{"n_kv_head": 3, "head_dim": 64, "activation": "swiglu", "norm_eps": 1e-05, "qk_norm": false, "parallel_block": false, "init_std_qkv": 0.0352, "init_std_up": 0.0352, "weight_decay": 0.11, "decay_fraction": 0.723, "final_lr_fraction": 0.1, "doc_mask": true, "train_tokens": 150500000, "steps": 9186}
MLP neurons of a small language model. Each row is named by its layer, matrix (gate and up: input weights) and neuron, and shows model dimensions 0-95. Each number is 200 + 30 x the weight over its row's rms, rounded and kept within 0 to 999. A neuron's up and down rows have the sign that makes its largest values positive.
After each neuron's rows, "fires on" lists the tokens most often at its 100 highest values on Wikipedia text that the model never trained on.

L4.gate177,176,213,205,215,168,198,195,161,174,138,228,167,217,178,203,198,239,172,201,224,195,199,158,152,212,173,229,194,178,234,231,198,207,187,229,212,202,188,188,194,195,199,205,221,212,232,232,291,264,209,197,228,178,230,165,240,199,211,230,193,195,246,165,209,171,172,180,196,207,201,206,194,183,159,220,243,245,202,201,145,209,233,211,204,220,183,175,200,209,174,191,166,176,188,197,184
L4.up177,181,250,194,216,198,204,236,179,183,230,203,213,190,206,182,229,230,202,198,205,154,173,239,171,239,140,227,224,206,190,225,226,175,211,130,169,250,168,254,217,203,189,181,191,216,217,140,215,188,189,157,207,164,197,245,211,195,178,208,195,217,138,155,242,176,199,165,174,187,205,227,209,180,195,223,227,229,190,215,167,215,209,191,213,212,173,169,170,252,202,177,194,137,187,197,188
fires on: "ing", "ig", "s", "iss", "act", "ord"

L2.gate148,169,226,200,236,151,163,212,142,169,177,192,201,201,214,177,180,196,201,231,199,209,203,175,155,216,158,177,245,251,230,197,175,247,252,220,185,134,212,158,223,213,126,147,135,184,198,230,190,259,259,237,193,220,230,202,218,247,189,179,186,236,175,226,188,183,186,227,199,227,211,203,182,206,161,212,194,226,162,227,171,226,250,177,195,200,159,198,185,156,181,185,162,194,159,246,218
L2.up148,169,167,169,191,195,172,228,195,178,193,147,172,174,159,194,230,139,143,187,201,223,172,190,217,157,184,194,205,181,201,232,212,201,225,157,194,181,162,184,211,162,226,213,269,172,219,185,179,190,185,166,154,221,197,213,188,214,182,215,173,195,252,242,203,208,179,183,185,161,198,190,224,210,155,200,216,239,196,177,203,190,187,188,243,227,144,176,179,164,183,185,150,161,239,198,206
fires on: "ed", "k", "ing", "s", "un", "ag"

L4.gate183,201,252,189,167,243,211,196,193,232,211,144,250,203,182,156,180,209,207,275,165,180,200,195,186,194,163,189,190,228,217,250,231,201,215,159,228,173,193,198,215,251,207,178,199,192,220,207,250,219,241,206,272,154,193,211,197,224,168,126,196,169,234,265,229,230,163,168,162,184,213,198,217,224,213,224,186,254,254,188,192,249,194,200,152,183,177,165,131,203,185,225,179,225,215,235,251
L4.up183,233,217,195,214,224,185,279,173,175,211,197,185,223,168,183,171,229,169,227,150,192,221,194,225,135,240,218,158,182,173,164,184,189,217,178,212,158,201,136,264,262,166,155,266,188,177,185,209,226,185,236,139,142,195,150,249,145,181,193,282,259,195,198,172,214,163,235,219,199,254,195,202,169,171,182,205,159,224,210,243,164,202,201,198,226,193,217,193,177,215,179,189,239,208,189,229
fires on: "ar", "ad", "ed", "ied"

L2.gate306,194,183,227,204,241,289,235,168,200,145,203,186,218,243,261,132,243,211,187,186,190,171,244,159,250,105,260,188,212,200,195,212,179,200,198,184,219,244,160,222,157,238,201,181,149,166,211,220,167,183,158,151,208,222,176,169,200,185,147,187,217,206,180,157,231,219,240,167,206,217,212,195,216,182,155,205,155,182,218,240,191,229,197,179,190,179,245,193,198,215,224,218,187,177,204,178
L2.up306,176,208,243,182,223,191,228,249,235,241,228,211,100,222,190,110,163,217,198,197,164,194,191,183,248,197,181,203,227,228,194,217,259,214,181,154,220,211,171,199,145,190,198,208,190,197,236,184,208,197,208,173,203,221,220,185,183,190,216,117,228,239,217,195,239,168,166,152,215,202,228,212,239,167,214,180,184,192,168,168,250,165,234,216,213,230,193,168,202,191,207,250,156,208,147,195
fires on: "irect", "u", "et", "ain"

L4.gate192,270,233,219,111,233,145,177,191,206,182,192,203,131,149,194,182,189,174,240,198,200,165,170,162,201,200,211,168,186,244,122,195,229,233,214,177,181,170,199,172,164,251,185,237,208,187,182,174,204,208,217,212,239,106,185,177,268,213,136,253,226,171,173,242,158,169,175,188,165,244,174,176,170,262,213,203,173,195,205,193,240,208,203,240,218,204,193,217,186,255,177,191,171,175,201,176
L4.up192,263,211,203,251,172,184,187,168,178,235,171,172,236,208,217,110,215,172,197,195,177,246,205,225,179,218,191,207,250,183,223,141,173,175,194,204,159,208,217,250,243,189,247,165,231,267,194,243,202,192,165,213,226,226,200,180,210,207,217,232,193,238,232,169,184,224,209,220,191,196,219,174,157,210,247,205,255,223,199,194,176,210,191,206,173,174,164,214,205,206,185,179,227,177,185,210
fires on: "el", "ail", "ad", "ir", "p", "ed"

L6.gate365,213,163,202,195,270,151,237,179,215,213,170,168,197,211,202,213,130,228,229,153,174,194,127,210,171,230,208,192,196,234,234,169,210,204,195,179,271,186,183,196,238,249,167,222,162,221,172,227,203,193,210,217,225,148,145,214,255,191,211,222,202,194,215,156,208,167,184,246,253,200,213,184,168,198,214,206,201,229,176,184,202,193,216,236,159,236,185,133,168,199,231,195,219,199,175,214
L6.up365,181,173,214,237,225,153,261,183,226,233,201,166,149,181,177,215,236,242,212,215,190,196,185,171,196,213,217,233,104,223,208,160,160,172,186,225,208,171,224,183,178,214,169,246,174,193,149,232,220,189,182,148,193,152,154,234,186,220,216,182,248,205,188,207,191,161,174,242,245,166,188,206,172,226,184,210,160,202,186,142,187,190,221,253,211,212,239,194,142,163,210,153,247,241,161,169
fires on: "es", "an", "ad", "ton", "il", "ar"

L4.gate374,204,193,212,157,209,188,217,184,198,165,207,209,162,204,179,184,180,249,224,218,158,178,172,242,165,213,249,242,202,216,220,204,233,230,212,205,239,129,148,256,220,183,223,191,148,245,240,164,201,253,230,189,235,188,209,140,183,169,228,215,241,262,218,212,181,172,200,158,244,194,198,194,163,217,218,185,175,194,286,193,228,168,236,211,231,205,183,209,221,242,198,220,221,215,276,192
L4.up374,218,244,237,205,252,225,184,216,207,194,153,219,170,216,212,172,245,166,213,200,189,201,190,163,214,197,242,242,205,234,210,221,171,201,193,182,246,184,224,232,213,226,242,291,303,175,203,161,224,195,167,198,258,203,187,217,180,154,265,160,211,191,221,207,250,166,176,203,192,199,227,233,202,176,222,230,220,192,189,221,184,163,185,217,160,233,226,262,144,205,177,231,203,240,201,233
fires on: "th", "o", "ch", "ay", "erson"

L2.gate257,189,178,168,205,254,180,194,261,196,213,175,175,183,218,195,219,117,198,230,204,195,158,150,179,191,219,202,195,175,114,255,183,180,214,226,205,194,195,186,198,187,185,211,244,190,250,171,166,202,200,232,242,193,149,198,236,248,201,210,217,192,235,169,155,173,208,243,204,182,206,128,140,218,218,239,221,195,217,251,224,186,201,176,168,232,207,200,183,222,176,193,201,216,265,203,240
L2.up257,236,213,195,180,208,202,204,204,182,228,185,235,207,210,277,261,190,214,200,233,168,207,224,199,197,258,135,113,169,172,231,204,182,212,172,201,193,202,202,181,232,110,155,186,215,181,169,160,202,217,261,201,224,165,217,189,228,226,192,181,163,245,224,152,195,145,216,191,200,214,157,243,179,183,249,174,169,216,244,171,240,225,193,170,228,188,188,199,220,178,173,187,165,188,225,175
fires on: "ip", "ation", "ion", "age", "ision", "ity"

L5.gate149,206,230,220,185,164,164,149,182,219,248,185,206,148,216,171,167,188,217,184,191,218,176,179,164,193,208,218,215,212,236,200,264,215,174,181,196,223,162,191,194,162,184,197,172,231,207,235,173,156,188,180,258,220,227,190,190,256,171,165,180,206,226,220,260,217,170,194,183,191,222,193,256,127,228,187,256,198,254,207,179,236,168,141,167,176,252,142,179,143,194,208,184,169,193,220,132
L5.up149,223,174,227,202,226,230,164,249,180,177,129,213,228,203,232,159,180,155,198,182,133,207,178,226,250,216,223,223,224,161,216,188,175,252,226,201,196,196,217,178,167,172,197,229,224,227,242,204,225,231,191,233,210,195,178,179,192,245,186,187,220,225,205,156,144,188,227,140,192,270,167,239,173,179,186,192,225,190,156,220,210,249,234,171,156,248,227,177,168,188,191,189,205,146,196,208
fires on: "p", "ction", "ition", "ed", "on", "ated"

L4.gate346,223,174,156,199,228,141,186,218,163,226,210,218,178,222,170,251,190,217,227,160,219,179,209,189,171,217,234,227,225,246,208,223,199,219,181,185,163,179,233,211,206,168,190,160,216,167,208,259,222,233,269,235,202,230,175,157,242,219,181,196,219,188,199,172,192,117,188,181,264,207,200,198,241,185,266,207,220,180,223,246,194,169,233,147,228,207,253,228,232,216,262,194,126,206,212,265
L4.up346,217,215,201,211,255,184,216,242,171,219,210,184,226,175,167,208,248,230,189,186,197,199,214,185,180,260,184,191,215,159,213,156,209,221,192,192,148,232,172,230,194,205,190,213,182,177,209,169,196,225,221,153,234,223,235,208,240,241,110,232,210,209,182,262,147,214,247,221,198,227,187,176,179,212,201,214,165,186,240,211,176,173,158,184,155,199,213,257,207,173,135,222,163,206,242,162
fires on: "ed", "ad", "ail", "oy", "h"

L5.gate215,164,231,217,134,175,264,232,154,201,170,192,198,178,279,224,251,170,169,178,218,155,164,188,167,223,201,203,177,172,182,184,238,135,252,208,190,215,224,203,282,179,195,203,139,157,201,173,217,195,202,195,192,198,218,191,201,177,215,168,162,133,194,216,114,233,169,180,248,212,172,221,188,195,205,186,196,198,245,189,187,260,197,176,165,155,154,182,218,226,191,226,243,159,224,149,222
L5.up215,210,266,222,181,206,224,172,178,182,205,251,166,213,143,168,196,211,192,210,212,216,223,185,187,152,189,221,175,156,211,168,207,197,150,225,179,195,172,194,243,152,195,211,189,176,199,210,194,185,146,254,211,249,221,170,169,175,201,160,167,212,220,197,213,167,191,236,206,168,195,115,155,172,189,170,188,192,149,272,191,195,180,183,189,239,181,227,171,201,191,118,220,254,212,212,188
fires on: "o", "l", "ig", "ro", "os", "io"

L4.gate194,265,227,252,205,174,155,187,195,122,226,204,156,207,270,196,145,185,218,210,157,245,175,200,200,220,224,208,227,224,175,230,216,221,250,202,209,175,192,177,230,209,209,188,171,236,172,204,212,242,202,229,202,209,180,194,218,217,198,246,224,215,188,192,175,210,165,167,241,186,249,206,195,158,214,201,224,229,194,146,173,234,192,203,190,234,190,207,195,198,212,146,196,193,170,227,189
L4.up194,241,207,190,208,192,229,244,181,151,202,200,241,202,227,185,198,164,210,205,209,157,219,175,234,231,185,209,236,211,166,221,204,204,208,172,227,179,153,198,192,187,263,173,214,255,129,176,188,218,221,134,256,165,216,159,206,171,176,174,200,203,167,239,144,223,167,209,222,139,224,249,175,213,244,249,136,165,218,214,161,193,144,178,227,191,185,266,249,210,223,172,181,199,225,196,215
fires on: "al", "il", "and", "o", "ad"

L4.gate12,199,188,213,180,150,206,239,301,183,152,165,198,218,210,226,197,176,166,194,194,162,138,188,210,164,195,202,209,219,183,191,154,169,251,210,178,172,195,232,231,236,240,153,214,174,216,180,178,187,173,196,186,190,172,213,240,235,178,177,134,188,265,157,162,193,227,172,186,169,204,148,218,183,257,209,250,208,173,192,162,198,217,253,227,261,223,215,250,206,192,202,188,168,221,253,190
L4.up12,240,183,204,266,181,238,193,223,220,220,265,188,240,243,193,247,216,198,217,255,166,198,252,225,207,175,186,143,221,203,220,211,225,220,258,260,187,225,211,216,207,226,176,232,204,139,190,213,125,234,169,221,193,209,195,203,221,230,212,214,174,233,180,160,112,173,209,197,213,126,247,240,257,191,257,223,202,197,230,216,255,205,266,203,217,211,209,185,213,205,228,235,207,242,187,226
fires on: "w", "qu", "h", "4", "se", "r"

L5.gate205,187,211,138,265,249,172,188,179,212,191,195,196,186,188,182,171,160,237,205,224,231,204,154,199,215,192,246,184,200,186,221,253,139,236,202,209,219,144,205,196,204,223,211,163,208,173,250,249,176,210,186,185,218,204,176,182,247,153,213,193,200,266,195,191,172,251,286,235,198,245,231,146,257,175,161,214,159,207,246,188,207,195,176,159,194,185,204,182,229,212,226,163,228,152,265,238
L5.up205,214,210,198,244,267,250,198,242,287,188,180,186,171,205,202,179,243,193,209,220,181,182,150,171,248,167,134,201,205,203,215,197,149,220,221,181,237,199,235,199,192,176,243,185,231,153,176,242,172,195,173,189,135,204,183,198,284,182,175,218,204,194,190,235,201,178,194,230,198,165,188,200,198,211,192,207,205,220,253,180,210,212,254,198,186,160,187,198,251,216,257,183,199,181,251,214
fires on: " cl", "amp", " Cl"

L6.gate311,192,228,166,189,200,174,138,207,230,185,142,187,192,165,236,174,190,176,228,205,232,181,207,183,241,235,176,190,224,204,176,211,186,229,214,147,233,218,169,208,227,235,175,160,165,215,186,204,182,214,207,198,172,186,204,182,252,199,196,171,181,214,206,207,184,201,198,177,180,238,182,222,228,236,206,219,189,197,162,210,195,133,214,259,194,193,172,194,147,241,210,189,173,135,181,249
L6.up311,213,208,174,195,202,190,181,189,213,219,207,199,152,175,199,158,169,204,260,220,211,255,215,191,206,171,180,237,224,186,173,241,151,254,179,169,188,274,200,208,175,246,232,211,158,199,172,266,241,152,152,183,211,230,166,207,124,158,170,225,191,169,204,232,177,222,191,195,174,212,219,219,234,244,174,165,241,225,190,199,159,200,167,150,179,219,199,209,198,199,216,282,191,172,211,200
fires on: "oun", "re", "un", " rele", "op", "il"

L4.gate368,203,214,244,168,199,203,178,190,196,214,142,194,219,191,258,142,154,194,170,196,181,182,240,214,226,234,209,184,209,126,191,194,191,229,203,186,142,191,197,193,204,164,210,179,186,193,203,218,260,185,194,228,187,193,216,165,299,228,203,167,191,238,207,198,153,161,169,193,230,167,233,246,173,212,202,186,272,227,202,167,182,169,152,219,180,202,241,188,185,216,204,239,241,153,215,204
L4.up368,201,137,275,228,241,203,203,195,182,178,197,177,175,174,212,210,157,272,176,158,233,168,218,121,179,219,241,169,169,202,201,193,239,236,202,213,158,187,182,173,113,132,204,166,206,169,233,222,218,239,231,169,192,186,197,193,260,176,218,163,204,174,149,169,209,247,194,200,200,136,203,226,235,186,210,188,203,149,199,194,193,180,165,277,196,162,243,224,198,198,210,207,204,234,207,173
fires on: "ol", "mer", "ant", "ic", "ed"

L2.gate299,221,213,211,202,128,200,181,254,193,221,153,200,179,170,181,160,138,176,136,214,213,182,276,190,198,202,181,201,179,141,235,288,228,220,208,215,200,195,166,203,171,203,120,178,242,189,172,219,181,164,227,196,236,209,144,202,238,160,209,142,171,186,213,206,136,195,220,195,179,269,200,201,240,236,180,221,222,254,205,195,249,231,198,206,201,176,182,134,200,213,201,151,145,193,194,241
L2.up299,241,157,142,241,213,168,169,216,234,197,189,236,142,216,237,165,214,225,236,221,182,223,195,233,180,200,182,202,219,168,239,170,201,244,242,160,171,213,175,170,163,150,183,185,211,178,189,160,189,237,245,158,224,193,218,179,191,191,171,208,209,186,219,161,232,169,166,185,219,208,195,166,267,189,192,226,160,163,244,215,248,243,217,191,171,216,200,167,207,222,231,182,174,241,169,204
fires on: "man", "ud", "on", "ory", "op", "ed"

L6.gate150,236,195,198,207,175,198,185,205,197,233,140,164,143,215,247,223,150,231,179,170,173,166,181,183,186,186,214,191,223,202,180,199,198,206,224,244,239,148,173,249,233,196,196,232,177,231,196,175,203,203,188,197,299,163,203,138,190,229,223,154,198,252,195,181,155,183,187,131,214,184,198,198,223,157,228,202,217,213,219,189,216,243,210,236,119,249,163,161,215,199,158,216,206,216,209,211
L6.up150,145,202,186,179,164,220,151,241,242,199,207,196,202,194,148,224,221,190,154,176,223,207,186,245,183,211,197,203,177,177,140,216,204,177,164,199,241,205,200,169,212,193,176,153,220,245,200,186,240,174,271,176,169,205,239,218,189,201,203,183,235,201,179,215,212,267,211,161,176,199,177,254,219,181,187,204,188,201,174,223,174,208,179,226,169,195,229,251,170,185,177,191,103,216,210,162
fires on: "ar", "er", " by", "on", "om"

L5.gate363,159,203,223,223,228,147,198,190,231,182,188,213,205,236,188,289,152,234,189,207,164,197,210,236,250,229,205,164,181,179,158,188,227,201,211,199,172,199,251,191,157,206,229,182,178,187,219,188,210,207,209,233,201,151,89,219,192,211,177,188,203,237,187,188,274,195,170,220,205,185,204,239,185,205,219,237,194,262,184,199,223,127,161,166,165,202,163,194,201,232,183,195,187,253,238,206
L5.up363,196,152,206,196,164,229,149,164,183,199,221,201,221,207,204,183,219,235,193,187,181,201,191,207,209,205,213,135,142,206,200,183,174,202,176,257,273,189,259,224,230,179,225,161,159,242,210,230,255,201,210,215,209,215,190,231,154,198,257,196,164,229,245,184,231,180,209,151,209,187,185,274,215,186,282,202,196,182,166,105,166,210,184,198,233,244,156,207,200,181,189,208,185,238,198,227
fires on: "emb", "ision", "is", "l", "ion", "ab"

L5.gate361,181,205,180,141,232,200,193,182,166,224,181,238,185,175,186,207,193,216,205,173,194,186,211,198,178,232,204,205,165,146,255,244,191,195,240,175,177,222,214,226,211,163,226,207,149,214,225,206,188,232,218,197,136,210,129,203,200,181,228,157,183,226,168,186,236,215,164,207,209,237,223,198,175,203,211,190,242,259,213,203,266,194,235,160,196,193,208,232,204,145,237,167,178,150,249,227
L5.up361,154,162,207,211,224,223,223,142,185,187,214,196,192,191,154,210,182,213,200,259,199,210,134,237,208,208,190,197,232,223,195,209,210,234,223,180,159,214,281,185,186,158,140,187,141,161,214,226,207,200,134,167,172,210,212,253,209,241,200,157,177,251,218,217,197,244,260,186,180,213,152,232,209,196,226,222,243,202,244,181,209,171,160,198,191,203,240,199,217,172,194,223,201,215,218,264
fires on: "orn", "an", "e", "ed", "ate", "ass"

L2.gate20,204,228,237,174,224,204,262,224,150,167,208,212,205,220,176,208,164,189,170,241,179,172,196,160,194,203,207,203,196,202,216,214,227,182,185,206,192,200,195,203,133,173,194,206,231,201,224,220,226,246,202,209,178,225,164,229,184,208,227,153,133,162,199,169,258,157,228,203,246,194,253,171,207,217,183,163,243,231,227,172,166,215,174,176,213,205,128,190,250,225,145,203,203,206,221,226
L2.up20,201,180,221,120,220,230,204,277,187,224,231,226,278,201,159,170,144,187,137,197,174,196,187,139,210,233,228,177,184,186,200,295,224,225,210,196,199,218,212,119,160,180,237,187,190,188,239,145,184,186,223,209,198,255,201,258,199,239,135,185,212,199,216,181,215,225,210,249,245,218,181,123,207,171,220,241,209,179,224,200,207,200,198,186,206,211,211,202,191,202,209,196,225,226,225,203
fires on: "ro", "ation", "ab", "eb", "l"

L2.gate344,198,245,152,229,202,211,168,212,193,178,168,180,216,211,212,173,171,191,217,216,166,202,227,224,229,210,207,240,195,227,225,196,216,170,216,164,184,161,133,196,201,200,199,206,171,196,164,241,235,174,227,188,169,242,248,126,209,182,164,153,249,216,189,194,181,176,187,193,216,196,194,172,157,220,179,254,253,156,242,135,175,203,187,154,185,210,207,117,151,248,197,182,178,213,155,195
L2.up344,219,222,213,176,185,207,200,243,186,192,162,194,228,183,215,159,111,160,150,197,245,210,210,182,159,224,201,158,162,166,208,189,243,180,223,216,195,192,192,158,222,180,197,197,215,199,171,178,260,249,197,211,239,209,257,180,218,189,177,117,183,170,168,224,234,185,195,203,206,148,137,179,162,220,193,246,194,206,201,199,217,205,199,220,231,191,177,117,187,190,204,263,206,194,166,257
fires on: " not", "end", "lect", "ced", "pt", " serv"

L4.gate26,202,151,219,192,213,114,245,142,195,183,148,213,205,155,161,146,126,196,168,203,183,179,218,207,213,160,201,232,178,155,230,209,172,238,223,187,204,182,213,254,235,196,258,189,177,191,254,219,197,228,208,189,201,191,198,199,206,149,201,163,176,216,208,193,192,227,179,207,180,203,195,155,202,189,222,206,194,211,176,195,260,206,194,172,147,202,207,181,174,217,163,174,201,226,241,209
L4.up26,173,163,222,190,247,194,172,222,220,158,210,240,157,150,210,197,209,250,213,210,161,161,180,230,193,175,147,247,250,218,196,220,167,204,186,211,158,213,231,239,224,202,200,202,221,247,239,238,181,237,155,181,157,181,115,262,189,175,148,148,175,187,228,218,194,246,179,227,153,215,169,212,186,242,197,225,199,222,193,207,218,244,214,176,206,228,259,226,175,222,186,245,173,203,159,194
fires on: "an", "orn", "ific", "ant", "k", ":"

L6.gate200,172,188,177,183,213,174,228,198,161,159,200,208,200,141,230,215,166,230,251,200,190,194,188,194,213,174,176,207,221,176,234,205,141,201,201,135,240,212,181,202,214,168,191,208,149,203,203,246,165,254,191,276,216,232,239,169,187,188,188,207,146,220,165,183,236,178,198,231,194,201,183,226,198,238,226,210,200,192,184,166,211,238,216,230,210,186,184,257,221,205,236,179,149,225,169,234
L6.up200,216,182,133,216,165,203,211,164,220,187,163,172,199,176,235,202,182,152,214,236,230,232,215,185,178,177,220,226,204,200,217,245,251,197,189,189,186,223,230,222,200,218,203,245,182,233,237,187,238,164,243,214,187,181,213,213,186,214,242,236,192,236,176,189,201,232,188,213,227,172,240,190,214,251,191,212,259,222,202,212,224,207,137,169,218,235,237,208,184,212,165,231,129,181,171,162
fires on: " im", "cc", "m", " rele", "v", "re"

L6.gate71,248,186,237,188,214,189,206,218,241,193,186,229,194,175,185,198,160,189,231,207,218,201,155,206,156,227,173,201,222,226,159,220,174,265,230,205,187,142,243,213,268,160,217,205,140,195,194,185,236,226,211,216,181,176,213,232,208,186,97,214,150,171,147,185,144,205,192,215,218,141,216,198,164,170,233,142,215,152,216,221,193,199,168,182,169,245,213,188,210,245,243,174,185,174,220,218
L6.up71,204,145,179,253,261,232,180,225,207,262,162,212,169,168,171,151,215,222,234,191,213,192,201,208,170,224,174,213,218,184,208,183,204,160,250,209,181,225,183,201,243,137,151,267,209,176,233,175,180,252,195,252,203,166,184,213,232,163,222,231,213,185,194,190,194,147,181,200,207,173,212,249,212,177,199,213,197,198,163,215,192,223,194,152,245,265,214,204,199,208,200,213,251,238,147,204
fires on: "ed", "en", "ol", "ar", "p", "h"

L2.gate168,201,211,242,191,192,185,188,219,220,226,183,128,178,211,167,162,195,247,169,213,246,148,190,204,236,176,207,227,192,153,207,189,213,197,198,206,171,244,192,220,186,203,171,193,273,214,183,270,228,186,184,242,204,152,213,206,246,195,166,189,182,177,241,222,205,170,155,183,181,196,172,192,206,202,241,197,217,182,200,203,208,216,219,235,180,208,241,199,184,189,146,200,158,128,216,225
L2.up168,182,148,221,179,238,213,208,239,172,218,200,143,127,199,178,214,155,221,289,215,209,181,209,216,196,183,235,207,199,181,167,217,249,198,220,206,191,194,246,201,177,206,194,229,129,204,148,212,223,214,203,193,190,172,209,187,262,191,201,245,223,187,212,178,191,212,210,177,230,230,181,164,208,221,203,204,178,139,244,158,208,231,201,180,189,211,262,170,182,221,167,186,218,220,247,183
fires on: " |\n", "o", "ant"

L2.gate336,165,213,198,193,187,243,167,192,205,210,225,198,171,190,154,218,213,203,183,205,218,142,234,198,212,167,235,182,172,141,164,181,202,203,303,206,248,154,193,182,179,261,217,215,122,211,137,234,157,207,193,240,255,171,182,229,208,184,228,219,187,152,194,215,175,218,223,197,202,203,215,148,218,199,179,158,192,136,224,262,249,162,166,170,193,202,196,174,211,242,177,193,181,192,189,284
L2.up336,167,246,226,189,179,209,221,159,195,211,223,214,207,170,142,204,208,212,246,241,163,196,219,208,248,263,150,243,223,276,196,188,181,213,228,199,231,214,236,252,200,190,173,199,172,226,180,227,191,231,259,242,185,164,203,195,227,242,201,199,196,197,194,266,196,178,181,182,182,197,245,215,208,162,211,155,202,196,230,172,232,199,206,157,172,191,237,208,191,276,162,225,194,256,226,229
fires on: "ow", "os", "ist", "v", "oup"

L4.gate127,176,233,219,206,190,250,173,193,176,216,204,228,184,216,188,173,196,223,181,174,265,146,224,176,237,225,226,216,185,186,158,164,194,232,231,220,224,208,213,217,206,237,205,253,202,238,190,213,226,196,239,205,236,182,204,183,186,204,208,215,205,231,207,155,162,133,200,240,208,216,198,126,170,172,227,305,192,241,156,232,258,262,201,194,230,218,168,188,237,216,173,184,189,219,229,188
L4.up127,206,265,145,186,227,198,171,200,184,248,266,184,177,196,188,203,172,198,199,184,189,167,260,201,228,246,211,230,135,205,212,217,246,167,217,185,217,169,207,197,220,148,210,247,140,219,179,254,174,176,244,191,231,167,250,156,192,206,190,251,159,221,185,171,209,203,203,225,179,209,181,142,158,193,168,177,233,227,197,202,267,203,228,140,225,176,217,168,216,213,186,208,233,150,225,187
fires on: "ov", "ow", "os", "av", "op", "ost"

L5.gate34,198,228,206,237,206,219,165,164,220,247,191,214,180,256,174,225,158,207,200,183,183,182,258,173,188,196,164,181,212,149,206,257,159,179,171,194,206,198,227,244,272,177,180,174,240,208,232,194,204,156,252,250,188,159,199,226,223,228,196,222,197,227,229,259,192,146,192,210,149,209,190,201,214,184,192,168,201,183,282,215,299,210,213,179,186,206,207,186,160,169,186,183,170,223,254,211
L5.up34,239,161,218,157,147,195,216,204,207,222,185,247,157,175,196,156,210,219,186,196,176,189,195,182,204,243,236,184,213,169,247,177,157,217,231,235,210,253,233,225,209,239,208,213,222,257,211,190,180,178,162,195,177,249,215,179,170,197,242,171,221,264,258,228,158,165,239,149,202,254,200,217,192,193,258,230,196,231,171,219,240,229,225,240,247,133,217,195,154,173,199,167,132,172,150,215
fires on: "or", "ud", "er", "ran", "le", "ver"

L6.gate144,219,251,172,244,183,233,208,186,209,191,194,210,206,172,182,230,140,172,167,242,115,215,197,192,192,156,207,234,145,237,201,218,172,218,187,135,177,195,197,219,232,218,185,205,193,207,193,219,169,154,184,188,235,200,221,210,244,208,250,180,167,240,237,197,163,171,230,174,252,232,170,241,179,202,174,173,200,202,203,229,188,194,215,226,207,218,223,145,199,180,226,191,166,186,228,247
L6.up144,214,248,174,186,197,247,186,191,220,207,295,164,226,168,189,183,246,163,142,225,176,228,215,209,228,213,227,139,230,199,266,186,150,167,215,194,230,135,223,154,178,210,187,229,227,205,183,229,182,190,185,209,192,242,189,243,189,216,198,164,189,179,193,231,222,196,159,197,206,149,249,215,200,205,201,215,234,261,186,224,198,206,265,225,183,183,250,231,198,213,178,222,163,171,190,198
fires on: " h", "ph", "h"

L6.gate285,242,175,178,258,233,223,196,196,194,240,146,211,247,248,174,215,178,170,167,165,217,186,184,228,189,187,217,178,214,209,200,201,207,217,189,189,220,258,211,154,176,241,151,252,195,206,229,238,199,277,214,202,167,196,166,171,226,175,223,217,164,236,229,174,171,112,214,209,191,221,214,163,215,197,182,221,205,214,172,169,221,273,250,183,178,173,254,127,203,141,263,176,183,181,185,193
L6.up285,217,233,218,165,170,199,193,238,170,196,220,232,203,236,199,234,289,264,181,168,155,213,196,180,253,204,215,198,210,164,198,221,215,206,170,193,208,152,162,178,222,176,178,186,204,146,267,192,224,248,184,192,169,185,196,192,220,185,186,174,159,218,216,179,151,194,174,203,185,196,186,230,243,233,162,230,186,156,227,188,202,245,175,233,166,208,156,213,215,231,181,194,207,192,209,177
fires on: " st", "t"

L5.gate37,206,192,229,188,197,207,243,156,206,176,205,175,183,222,189,148,226,238,227,195,153,161,202,213,172,224,238,212,172,242,162,226,189,215,203,207,221,214,193,199,214,247,167,197,237,200,228,281,236,210,165,263,169,143,159,180,245,191,117,221,207,230,192,150,199,178,226,182,161,189,247,210,162,185,196,220,188,244,197,216,178,230,188,198,191,167,196,161,200,164,231,227,123,231,163,191
L5.up37,235,191,210,141,216,168,180,209,204,177,213,143,177,167,222,228,207,176,220,139,199,191,243,185,131,196,250,170,187,184,162,200,199,183,201,196,122,171,204,166,214,178,186,194,168,138,219,196,188,222,186,240,209,188,161,247,174,164,206,208,176,173,268,215,198,221,235,235,208,227,171,223,160,183,146,178,235,228,186,191,200,199,142,220,152,239,178,157,243,240,193,226,167,177,238,148
fires on: "el", "t", "or", "ant", "et"